Weights of a small GPT-style language model, trained from scratch on English Wikipedia: 10 layers, vocabulary 8192.
MLP neurons of a small language model. Each row is named by its layer, matrix (gate and up: input weights) and neuron, and shows model dimensions 128-255. Each number is 500 + 50 x the weight over its row's rms, rounded and kept within 0 to 999. Numbers have three digits each. A neuron's up and down rows have the sign that makes its largest values positive.
A block is one neuron, or neurons of one layer that tend to fire together. After each block is what it responds to, as a language model described it from the Wikipedia text at the highest values.

L2.gate620:577482525489568401539597511491424409436483626501446587529593562400559536497511434473505484545554471576475436521553512477522592492493462496513510584492420583559509494499474419541438570490451517417469559487513492452522417401546471513481603461532578411497472526481478506544482509462556535528515472535513423411570516519413517510532508423424502540520612550449425525457454411517541525513476
L2.up620:520473431477486469462556462559427497455497573550571512517445506405507465553476511465509476572483543406585445537581491471487560473552542500546497521534476526575537473468496473604565510530440572536500516377540424480447529587402533599435526585606443509484530476478523523464580535497458442497543490460492543536488499520483534444547581460489482404568481537518478502500398486474459579424488
Clause-opening discourse connectives

L3.gate74:551444488538482458449546551528472488538472428466465498387479461500538540411469531437508474491404459423520541542465539371565484498492542507448508428486433532537545515432472497471539488578598439600484538503406478598580507462403603516481461472469435567455519528557436541466511451495438548437582455467557439485512463479446466594555484399494549541437445514483535619525465634532487559480508
L3.up74:535515504472494520472433495433485507487528514399487576467511532429580517509542557452498550529535498564477445435507482486434482583534528565480588504470616456555591483428493473467534491499569495543537524544497506424449510480469528499555540555476585422592397454501554523405474404408497552471535418495411521531536516518421510556509606464510561502492577471501472511567474519530494471502462
L3.gate234:557527426535531531437452490515423486481553567452424524422557477463486544512516509509408468494507501420407403498384558486598487490496419573438468470489492497488573564411443531480520552468529551579567520530432577413495486425487582449504528550481557517577546477565531502530450509410481450511438402537457384382505497484509621563498460463484499475586495551512485476474465440511517419455547
L3.up234:517436542558462507509441472428542480533441501540518535449477543539486600490493491512462521438500556599518564509482493425443435528554593463496518575550608468422591529514605458481532514508503495484497518533532561553451522400436515493452532579584509443440422512478476569469531412476501568591502507429542467553539461353543459455525514534523435536502525421466497505411480455534409573538471
L3.gate362:569467479471507579588477489459561452541517502487495503392523474598544483480554575556445615486465560417612576446453504547544504540539515511521485521559497527488511416486467486527400514519528475487509525619460510517574481528482501498429480573504452467479512429457532456588492498470486446504480414479550589411456392522485485528439607423544511572518484531540519431503410554526522467453378
L3.up362:525530453568442528450458510560433596471414565511509539465482610591524545537500534529445503504526523474465483389426585480438409437457559522531565512491548500545443425615457480453585512520457473491504473459480459460558518453430495536554536516528411473474511549439583558513519467483572531507577558610444465519456517539418520487429527508470604585447509434557510470505449553487445408524440
L3.gate437:446467526504425412533488492467527497424548432467592498391503490454481446505536598487499513523425455452495528462455512515511443571481481509451432599526460554489514484393468439515520448567533571421484547536444532513486510471473550462570516421566459491472434471594467550483475420431501467458536404509410375487549502527465546593530504448516607492564531512451565416543485384382414552563440
L3.up437:481524445460540549461594494554502460455588546557460487516598564494583482490513406534396499532576404465461554504477568498519472434548512562557454594450424494442537473492499469494518489430549537542504586550476465519530502547466494496504505410582518471459547517438549514590434452470577494508479461495561394482469482500419554442491496487486506453468454472414400506569588464436472451460545
L3.gate495:464625557580447482513436448416447506439534499603500465575483531421434511568572496488465458505472546472576394468465488497474524554444519601487504508450564571580515489486482395539483489449551424537434524468514431514489487535540431505405576562510572464425527484583542517475483518434550417446540433488559404473468443459500425481459515515608527554522560450509574480488568517510536485417492
L3.up495:543603484462536562560425515472511523408479522500513593442538437553483517528441517417568508402495445469584492397435457544468403491458480516470493502520586414468378425454448566565530600484457499580493603569502468427584521496531615455488512481478483471419528580533514511537446509554508479468547446500415459583500500459480525519538548492496517621549500473388546471551482523556500521565510
L3.gate559:420436556422519512504519508567521526435468578527501529486527471494510468606559589433493561593491548463482404530399452462542459503558473562493473550533505448471524576511510462560479476506480571538614542436586485516458527473478519429531536501468430567607571517491490516530506487421486550432572433440451443548564476508521586482487564408537516524526559555439526589424530543492517540484550
L3.up559:432505488518410477512500576439497568475551489516485457495528523519495436490565556503437533567412484501421535522496455456473565561481491465520536510452447626477527416505576430481457564515541527458599447430465488496455393501489532545453464449552513542428471442382499554558541541550538557542443459506526496545451414473500551469530583445486423523451382537470586515492512498508547491562491
L3.gate574:530480474502546539562512504449631564481570412514434447440513538469483564563503452528520472421483494466429565561522499424505488490495458505491442418583487504474440505448513489504453433552469487533618509517461475458577486466545479498603451476491556505468443426471493479471451562517483444509508491588531432598482430489445382563530552445400530430445456503602515580578486518501503466437528
L3.up574:571509425496548494554548516554491602491457506572480511593472578516537435452423530499487474517387472549530514542484481570501470478429452530502513558477472624427552458457515425545529501501522369546475473466478501518542441435542475373577524534538529466526441452503502529507468539518511452433448393444457456493505469408535477490485574432496458489519412471522430443545471522526456551429512
L3.gate592:547488442625551478524546511485482528549482551556432507505474463600424491542481477579503521497435523487508434524486499570460430517585457511483589386423442516481500554493477456484495561443490415552540514595525380594468486426431475522552452466470499486466561567570538509472502523450486462473522518561531391491497442523570555501494441473430506414438611467489427439528559530518491450496524
L3.up592:482505536556511555478549478459465462464467476538513552519460435464410463568580509498431506521446435522436559509557502446480447508514524485425459532509513512566486504484482408475413476430522578515514513486517446497455550512523455479425491471490471589409517475550529546528507450505386553499487427469469514552541444485453432450446521509486470636508454592472504563446512478446448452535424
L3.gate664:556572498423561402532463538500433498427458447569570515490476422537431485538487523517424439540520462505472500476408556464575454435541588482435485510511511467600544484547520541435408488536502467411485542540409471491517488461498567540536555514506533534478512486536462611515477533418586500548449433569566523488540479492405373522588524409430483449542474442484449575537494476511506408557557
L3.up664:383456602366516532574472435500512496571507434452514360519488453447529491567469541527549492563527521485572417387488448489577505536466485418487444572491582487495514561516516552505532495545424553470448483469538542451441522461557477564570413428561566526502514492507517488459471485497532456455518500610547577497425474521369536458530506466424480568651507502474449517503490551538528489414554
L3.gate668:478532544542609526471505459499415570482478428596508573569505480551546537598516521529517538465404486518533438454524555564532553543505526511518537463517440433444552535571580527549445600510520467427568576503503527461568479441464497604517509523432505517507582584431535512569395545507548482538497421496509490570545471498400555516500487456579524460435484554475467446547554531531483412504584
L3.up668:502620490493568469369566436462511477503449505492491591508521568548520482547557399513593558514379370499384519436518446617523468502561448481440447494509524483430454438550465472490558521483481549454502527559586492506546481464472471524509484491454591547501469558450461552598548510504465496441477501473455415439476499505462602519507515566455515526511564550562514514551457503458493467549454
L3.gate737:563517432521529512520477461564507467470406477548529508528567472515487521517537518417442469583515486527451392608502528519648532535512481583466520453486542538518528529466468392581515463507429532563542550494482512460447513603406563547530474518570469552609431414515499491451601525401477475550528511496458526514502444519471490511553547482543556459483496556414465416547593536608560441510503
L3.up737:578463482575491578513528451519493489612421480505514466420506454512439577507473565481523524477531449510518540557409496491562436514474469620568464500504444500518424593436476529478499519463550551517569502523453441435554523544472535546553559599545501463484495535398486494503390541515604472400509567461460501501580457418478572374506425520527570559569488561417535545478468483496535509487500
L3.gate800:470423528488587525544559500498557463462551403424512483530602405528450544482568534539517496522404401466483548438498504533507490472497560535476533457544516485489449498435475496504483572466571481574424428570454450538579391552439534578537535581487464491637553432479494497484553489508504551573536522549504504514509504433553474503480470505477535506424455532499452487471481492491559382397536
L3.up800:544487494490513507596531599428553463608409522446444554498411519460471484454535411460437564561524547490514548580547562599458439509495545539458465409503484587538470536489463503510391486469503414447513533521524423432536594499459518425399618432483488402423546504435544525578455451483522527455496509518533543429509494583461538511512495600501463452528530541492505532454462473446483459437412
L3.gate857:498559455481467520501421598514429393533506511592562480460541430499431419562597511503471465454548462549551492494587497407499539508473557452465439436526518453477500464626575472474445475521496426568506456525570470445521499420427571475506460457478537588542499479537552540440459602419425467484491512467512464488581441495473473477448467460438492459529465594533425515572438466496522503470456
L3.up857:584462549541577516488477486507479546481510488561436435494559493456473409487428425470453409431438487470582464558497561532577545514560465539490546514509423575486537494534420500497513469502498475448474459463502500440500520440453597412464547543444540487552537549541505484433436604521369457469577447496552361551539471377467422513469545543493456508503494547515509406556457452444500452478469
L3.gate933:411524411549523588525445485538487486555546457510471470521564414482517475499459420506493484503436451483526488480396575484443452506531471534512511504498488593507583566530455434613465426525507490566550525513429502495475543451471512487441479505509490523432445436451605545580540488354530473532473460580483440593526538534541505463564430398442510474586479548529542417451449495378484513524575
L3.up933:440527423451483479459508566534469495488469493484520560443537561534483400596515522490539566526446453491528488551402492558489478497531551558464599444468451509457442452518442498453570584475568486548552488470404442528599522442469545624434575466535511437543437554474529527500426461439509515421408524550545499584487543450451525488451554476477528495481435535494575580439606522405440471515516
L3.gate995:452439494558533545420490604442418564540534495610459399541527462442487521530512589544478465426532581462519481505504542450580509516455626498515443492435567537395459577447487502489517553442505495511476586569476446480449484467563573509467509563465457540490512467454521536489472593549559487559484533498552547485605474448453409523492477492565564501483519539494530442441532461511430453432450
L3.up995:564483578513588462515484478468529550472488570498481449550500463591561395539557453548414520473433580481463460584585447568419467481506483483525482569492562561518469488466620476494472494529497514600428644451502487490545479478485505508438518442539455476446467494522405466490511507397393566543442418502393544521511425485476550501514454544568513521471501484549445510467539478542540449423418
L3.gate1009:519558535605422593501522498442526546502541509437433548472416447433516574480510455475571543576371525470511451495543461434525515455555485433598484483471568461434517545548511471463533529576513468584538547535476572555506530434411528508503478482464524506471551506524424533438541505491477471517522504514521489619534394474423533454432556514409520589491440496483406449523397502481522420391479
L3.up1009:520598538472526539512528524512535505467597427499477541524573498557612462500443440548501478424471455528502523629412597467546512568473584499578463526480430512451476514506588478464484458496484596511545478444496498484533552493585506538597552369577453527469568590492538513462509548500479360440581471434504490504454517476476499553486487500516504450580407420478435573462531457478511503527537
The word "as"

L2.gate1002:439442487506542439465523612546461492426486509589534492537600485527571410482486558477560509456492519429576420485443451555557453444551528546544428528517584462459519471502513500544508552496469414633499527505519473467508494579462570599589584432537551512487503518557447525423418533411506558505557493511527472602567485480476390456459511522547466466573606523572496388481505512424499530472491
L2.up1002:411576476572416620553595475487504464522464483497435430537447398562490525488509423428510469579462500485438483454499513559550516618486602571569581511539471432434593555576586466522488472469560542572366429400495492492466539477522470545474586628523492554544450498490445607559464443476490479548461510546462463396521536461490515472482592489516428521415478540502454550563463508445594411526477
Predicative role linkers

L7.gate194:441441458437472573476586494490471565528615494517569439481513487521506474434444392485515485420501531537469459501432461463475477452384524468476543539469517484527498509590519512487475568401535534505435502545446429525508498556474465403491443437480529561421478431454417427536471523570625570472495631504528503545634428537570495522541495456499475508509475575477468536554533513519555489540558
L7.up194:512533434518450462532539537508472511501503490559449564463530469498450470480506503511548517455455460467494432494490563374491494569439518574593552566545584479561472431553458510555457508563493492520402553520434403507507611462456466437544572507416533421427483466570516551613458492493483518483524570489569549533513498576525519579578490486483526469516454484480488478530479440451529503523537
L7.gate406:496491523491464491513466508540549441482441535534471481395545475516512493492480417505491475446407440455468484456408471492545503508474495534495532444387520454505536497446565452482516505522436487360493517490493479480499479497435472573539443454455468506633543459458488529536387462456506440524391567514548493482418379468512512473552462555434586385500421546525552563481457468398448438573546
L7.up406:492504356578435460487539533574513509478543587535471478536538504522528420463504621515419441489464504492502506502470545488397590455472431561560530562511472427452534478510461461491507452514456558544473592478436501521377521561565498567493524423507579464564544504469416525518461488526454499432523438555593467500493561473514497456491491464393501481473616543478606569566574489522408377512506
L7.gate501:471478630596494562468486532530432471582500557568500530559513477572434497417440487444459487401517484462487523560448472586596468496570489553462476472449363425541572480490468546442515491539528482574523505555422493435501481560519487465466576455444490494407476501555429447479511364559477453434487474478553427428603506437450401497506476450490461543549440475423546494464510481535444509572499
L7.up501:438424487419426585500564560405538516487519543500515520446551429538536533562434474474519476581509432493544427445412500446455453485520512565446526575531507457491462463440586449582438438512494529580496556511597460387531545506458565524560466411529520432546469453498427482546517504562495614557508527442569577469496531522419498548517526548554547487528499497488521465504503515541520443429540
L7.gate824:466437573553503505516466522546533554537491509527579441471603508515442472492444417539540560655498478553466476489431482516524493469509511548489491540531381515542479504498549576544416556504447431505555526500435450521547518573477535479636492481443525522456404460536534468552466471534495454490514603563471475444516554606438575512616551530528670518415532608483483469591459486457499529580455
L7.up824:442446537546593610501529445546569452489566384561567519478461533552463423509539444458379466486474461471539557527474561456487493542432490520516514471428505466484525533429469566532430524473514491483508507499497503543491496530460539506622563468457618460469480504524483418442456568561456471463512568529478489434551572577441477487564476486522541450427512581414532554535489498487537456578454
Career statistic numbers

L7.gate164:524522485428595441540504499510536602552557466501421510492560525563576475495536480494515459496442520423514493473580541514486505511494529544452557536589557471477522429522427519556512529466522407524496426536578441415576453511519473513625448547569462502461489517564404458577477554417541535532539473560385423519534473525563485523477546483501467367572478430557411522561493484427519471459520
L7.up164:502567508538524546558601493533408531484449605591485416434557450556418517505479522484507518444531471442421495449459542548526521578493476521469498444517512571531500403470494457589554474478483456482539514475529440477459460528475431548511473507556534496489505437617505474489592530606520561572622575507380499428432584533650508513521549528517504508612458502584537529513572522567453529509440
L7.gate684:511564594500565521550564525461470531527433481556494501549558593526477456449536508543515432397525413428522487402510608501441509549476453517530492525558553458492458549510526510518445507542468519477536526546540500572466487522467528459490605560537551475574509514492593433502493486502529556527485458542495440471441457440504566501417479554420590510476494463379458473556379534467490630540497
L7.up684:534523555520514495514459442525460527504460402491481487451537394597518484492482554533432463517460496425450599499472467505484600434547519410533528537576570413531365489517451514497493498461475455470515474525539486477432445478546503558465534528569545505519498551535490554486482469544457589474595485585471502560564456543524463463546482613592535475500550528567467476467410524493560471423488
L7.gate856:441449579507481541535542524557509586487431495541499575464426526508573508504477585422466588499364437493567487528523477615465451541522515487564564504543492490452428453552445556525532491523483558462385537485443485383519437537415570400543461555515441477487468470523514475496464563556558499507573435414586519553566479455459561454531446505499515440550539583449381392561431478534605428475533
L7.up856:471553420483480446477486566557552498474538564495481471511441549515591571533504541441426496479480496454464491421525496483510503472546508482519511502444507481494591556496519584512508465438449488549505445563510573545533598527484541401469419567461406430466452432595480485455484521568558456594542572603542468544447556548541583590411438480598475420580523440552526477534584478551462470469521
L7.gate976:441513441510533529478486493472553537544524524580458551478458490540502463402483558489409423511426445501381406497418466478502454498513478537485532437543533389468567483390542571468570433416394533505486463537483527482536501529377608397489523549504454562496454566476544509424465530523465457479536558414528435402552463392479421507507443540546459518497496457490442475470529468480527497472536
L7.up976:493433552520558555496499497558560546623601567558472515521476538515480423375513548475476447470438465519465499519524525394520495521457425413493537491551372483463599413499480470494529466465405490421378580473520521506500476459444539480585487565537371509572459490589543523501567568599528476577573547455469596557532548523498489514520402553537494545469503617521420551490417535465467470486609
Opening quote marks

L3.gate114:557475481493467578442545532439579451557426575470564552450525520515528541504469455527476553494456551519495573447484462483440452498491552544568555427582432582562517502520482548490517467497500418475489477464532586480464497438447450542558466576469466541566518449562469501486435496540496485476563478528464498581527494466493491532448413477550567424534540527530453461547523542453585554565465
L3.up114:435592478486575496547458508513468411588476422520507424527399487588534433522480540492440591425543466480484506556429553535535477568491441516493512472495534453500398569456497479524569467551525435472409461506512436416509528488489524513464582512585469453599499531518544471572517466473407515499538500498447498504482520469522486501507505570502553423567483441455581434590526513439546562455489
L3.gate153:510464577479642429461479576442496464449439552501500514569446530578529482438409510538446429495540495440568435495531636470506504474482576525504508543530543512532559540431540470495442390430485481478488439506407569401505569562519536475462455564501512563501597584514446582538414574487457524423628533521564447526431551580412507437458543566460511511504473577515495499422419434465451554452426
L3.up153:510457519495621531596515507468494476506466495457457543428491513529451460542410438478505603418454439531620505572491520589579390508486479513420542444477502431439448523437561486460505503543423604541413472483520453443493588482409482504498505432597391513501499520509469488602457478392386535520562396561519489507425501589532419460496481492444571515510450458509448427515455488500507477448532
L3.gate218:498504573432614506565480489513459557496470541546444495574443585586640553448419517539460439406476530465552448453528531405385566467510498551462514563563538488524494527497512490472459473417514473553513556499482509521450460541499502522526551563443505572505521477449490539485517529499530550476463464368530474472556415526473515580536427482491526597454429626486537536459470533539488477440520
L3.up218:517406478482436475521488572492548439428514483547571457501539433496459545484487515552435376514525479552507407531463448466470494483564531540458572557464583543531430506473547508477514562451524597527552484511552544484429491493476506454558566434531446443493510462492437525438557551462519483544524535534469560484418513546512441507548345474452440590519552469494546532394536552517621580540410
L3.gate219:485543595551481466502580421439434495511532573513394527482459550412533535549456482524527529496521426517567558611539445458537427401443469503588474541481537555453337592461525487480446458512572515497496518481460398580540552497494467495527542467543436509456517495389512498539467473489521496533520419489458397469478558540592456546556493455458518544527559492536479561444539501508534422458522
L3.up219:552498587478537482620595507387485432406439604478411565492501446560454531417430418516486478591515470505572444519420546414565597420486537572488457433468485494470499505533515519507479519516574552513516518406571539420604506596424529507454522527462524529437597470526469458549474432576530553504519480486568495470434480498422450469409565407457500539499561438555524487527517576427596553457533
L3.gate247:393440485600574521500507563533395470468512447583532444574486507578484554575575506487448504511517435490510347546514538487513471535506541558444584499455525556546474508526553486511493413517352486494469458444505588382570425439444510555495454474470507562476506449493467516524530517518464389420572491504503589505497520442567538536431572428522398505591449477507543434489515534517442495471512
L3.up247:480463529454488447431483515566451484591592426499547481517512451468470460559544445595444482419432458445536446531492517471513567399436424410565428504564530491509453483463623539507491510548588567537534491522518506535517436574496508437504458480473514458522455417440463540487513567534509534434495522526465428493436485519439450513494512479506586501422518543485406575564445521503542439472494
L3.gate270:509485392532470493543472558473521443522489569619358419525576460474523510473516468447499432465576606416419403411538531462537569542540443586569448541432524581551530537391527494500585596492543496480482522509595489477462532505464523452498556470455571378569541501433388530515550493500465477424550424510505470568474551563502580535413480525428561517502503519418500535449525430418573513454540
L3.up270:431418635494506494527543470582483441554523486451576476519434532459516497422421426566524576518519434483515425536476546415456470419487474483450527512448494553498556502441462458491484425462552558521518533453436593432553456520465461487431460488490467596481578487436493491472441542479434499378474538413556485499504493511527510555469532463463416595587538563429558442558475507497512618612524
L3.gate271:464473544385551487436553480454445512497565453515558428487619530469523553421522514429567570429530462495421604507480612457514428624594478500464545444600486499435526543450471494586488438517419511488571542519499469437510397541486481435455412481510502518466574504520460460494417479492560530436609524441505548561594543589492526470482538447485394542474468546409483377394454568397554561457474
L3.up271:543503519529437534506565488490443506508561446518495449569411494471646516448585478558506492380512504471425467511547540441512558493532484452456540584450560533449513512484449529592445553473553423630514522481468471487607515548543536514522525506554421484499520443594460491598527478557483554425557463499501516515495472545528538616434522542508440550507461441567410470446548469529516597506479
L3.gate323:504527565536545435508541450472446465549562452439468546484495480460527542559463436611456532465425501548480503472564603521548542533503484524540488457465486521426510565435567479472444452456450512489444585468523408403513413499408436555422501513478522533439517505463483481533459445486471464527447467522491607459540495458520597431500485522464603558448563445493470439428482498461453502454477
L3.up323:573501464475526614536454439489469522423603589468453478423492432454475446397458553498440593436575444404533537568560590470450564498495544518450512460510470570504517497431551551401467435460559519553448461463430490506510527550482526446506501524500489553508536454434471472517581519476544495450516464482559442470492480535513514526494488441454549498561458379433507488427465507421484529526520
L3.gate380:416451467457495521573518532570465500511421479491443553575516427466605587557498448436491588493475455550508545460576603523437531443506454436533579583477421473556570491387490463498441533508516555584554577465489462488467507528479431566528489558596485462525460554506506497471543528460469406567532519521481511465511483476492499619472436538541512567446593505414466471450477412497492494543499
L3.up380:513504530523552577560553395465487579426564580421520487524451455495450460540529491471470505503440455448465511522532495463513482427494511495481498436453526386528526558404412439436468458464478564481441511344584467540504486480557409519602564538468565524541484533571460445590526490453504463485538542588485463422449504439455526471511572544566562470483468499469453503458454550490577484497537
L3.gate531:526402451494512439528494541476468465526503459450482497521483421473495526562498407491566565490454548480490534614483650500455565391528479522551480530404424590571467530420433554525463485543556422507591510474506421528565504495552463532478547599446510467430561571516447569504512519430424563529449438509527526481492527461471455523448502492534525446503454587551448533453497419573502504435517
L3.up531:443443464441561467571540551403533526373402462527544543554458467454500493437397387527432459484509530436468476486376536545479593491513492530477541471539495413576509541521538480421494470494470440585483564428540600538497510459470518442461539414503498528530591509524456468494515461507461551467497575566636495512403494577540512557485599496406492488441467554529504438550584529486413420527438
L3.gate645:523422467428600470609515573422487564558520507573511563530521491542536514492498466460456591596593398511473467419414468490454594544562437549473490606542497514505553466489435432554457472471520403524465557598527472491591421542493532467529471496536499457550576438449533548531454570550457502520544455565395486457513430426458512514445390474619417559529532495508429458506472486561517521474478
L3.up645:490476504529536494538533496495432489523524522591544563534501470481501532416435467482543473595439429489522463458437591418483518549455474443484483391481524546447445466573513602538473503422613401468497499429524443588498512518559477495505548498451454540537515468544550400550447467425473480507444402505491518508540472440480560551493513490545487519622593549554549508552424465557517556535577
L3.gate750:451424511431567434477505578468550352504569517516386455563532456497486490426508486556511464504582498419503534593384555449513575475486374514451458428507526485460493520413495543477495531454547482453526539542455406532450470474522457443369458541487580451482525508507470466524478511443442467439462486549461552477479491495517506492448425489472450544447552489395475480505497448520531441518551
L3.up750:545424444433587478465432511431488434450523579485499566438415581499646506402545560576532477469532577423434557529488571472466503423448508532565549501614494567485510548477460458452549390561540415491547501583432437543511480489502568423481435512474455425510508557496493490460489623484506458474465568497510562505525574563472572564507464549517512508547546570452531520467507501429501513564507
L3.gate855:488533520497551479498557545447356472509491576455420527480429532559551434515470535601422458509496495441475501540534458544566591456424490443458485606433388458502573516429419427548415376442461558471568433485462470441493455509438469468529517525436401557517512441540495481525491480521533522562529554533531529522568416482533470559550450526415444508588532572525522511421493553561529532538516
L3.up855:421514545462501515449517524491518527519550508528428477574524487439513541476469557524465460442472474543542550470500456494539601487456432435491518504499508540539480464410492425574617500451542516587446485475542568494538452452446575459574530464499522516601515509578555452562537505480497530476551534631449536544550402464563447524482565523435518520546462524483535487518587617611530542467468
L3.gate957:556483442481504511421502512478531423461467471582431512452550550477496457537544567575530489554517444543487546595532502442533514465465478508556512489427519470579499557429537527570435503520519515395483501452497521499465510451436375542568432600521542511520610456485585523447456454560490480572513515563508523463531478484557461446516598478562466481531566547508435464474422452539502455503546
L3.up957:465429411560444511567492483529471533536391506480566531478470516432550619558390584533498495514397438536443620543576402535442571349480572492483535497500563517510479556499473484594453479479444526453500520558550455569442446541438403512421530538499499558414489593430544428504508535514530432501564566540490541465475608507551381532551555525523535563454474557542534471456611552492534499501505
L3.gate991:527376547525508474491512532489500633527431538468578474476560451574509585491572457487605465494500633526489377485490548502542493506544562510570521501471477536518474523406516413507524408513587530522598564546488489464453409568481501509521460551549459447545545405497455547543462542519489399507525475419472563523466465547458529604531495417484512469497497515498491506520552562461514438491482
L3.up991:530539439552451429529447572434585478546528574446511464546510409492438555576552537514506470572550589481419474533431467529523452565472453406432491589455538469485412433497569442476545422526532555599476521472440490439468597443449459580537528458565517451539519467388548502513566527473383470482454496536526544582517472482468458408444602496453520485541454585442487504504508496561506448446428
L3.gate1022:514543554467432522564518555444522427550521520600599485521487516499485439474558512504529556546560516454612524547454453442486568473517430520545481419476592503448454602426565431506594456612486426530568539422487535485556476480553473523460570575557435476578561504493454483530585603535474524478454517536414520487499449560513509492555450483497457482502491514595502485469471514460521533454492
L3.up1022:510432445446517410560457492601509431546591496422475462490607490469486458521521444494483513537483529533552515557423530447426614549473513480469560565428464537477528551521461439495494470476551544428487502413499399471416527464480437559554535423514522511449430507514585431527588588463576524481517492568407582523563443437490514489422471471492570572522559517541564467512414592530539484521464
Subordinate clause openers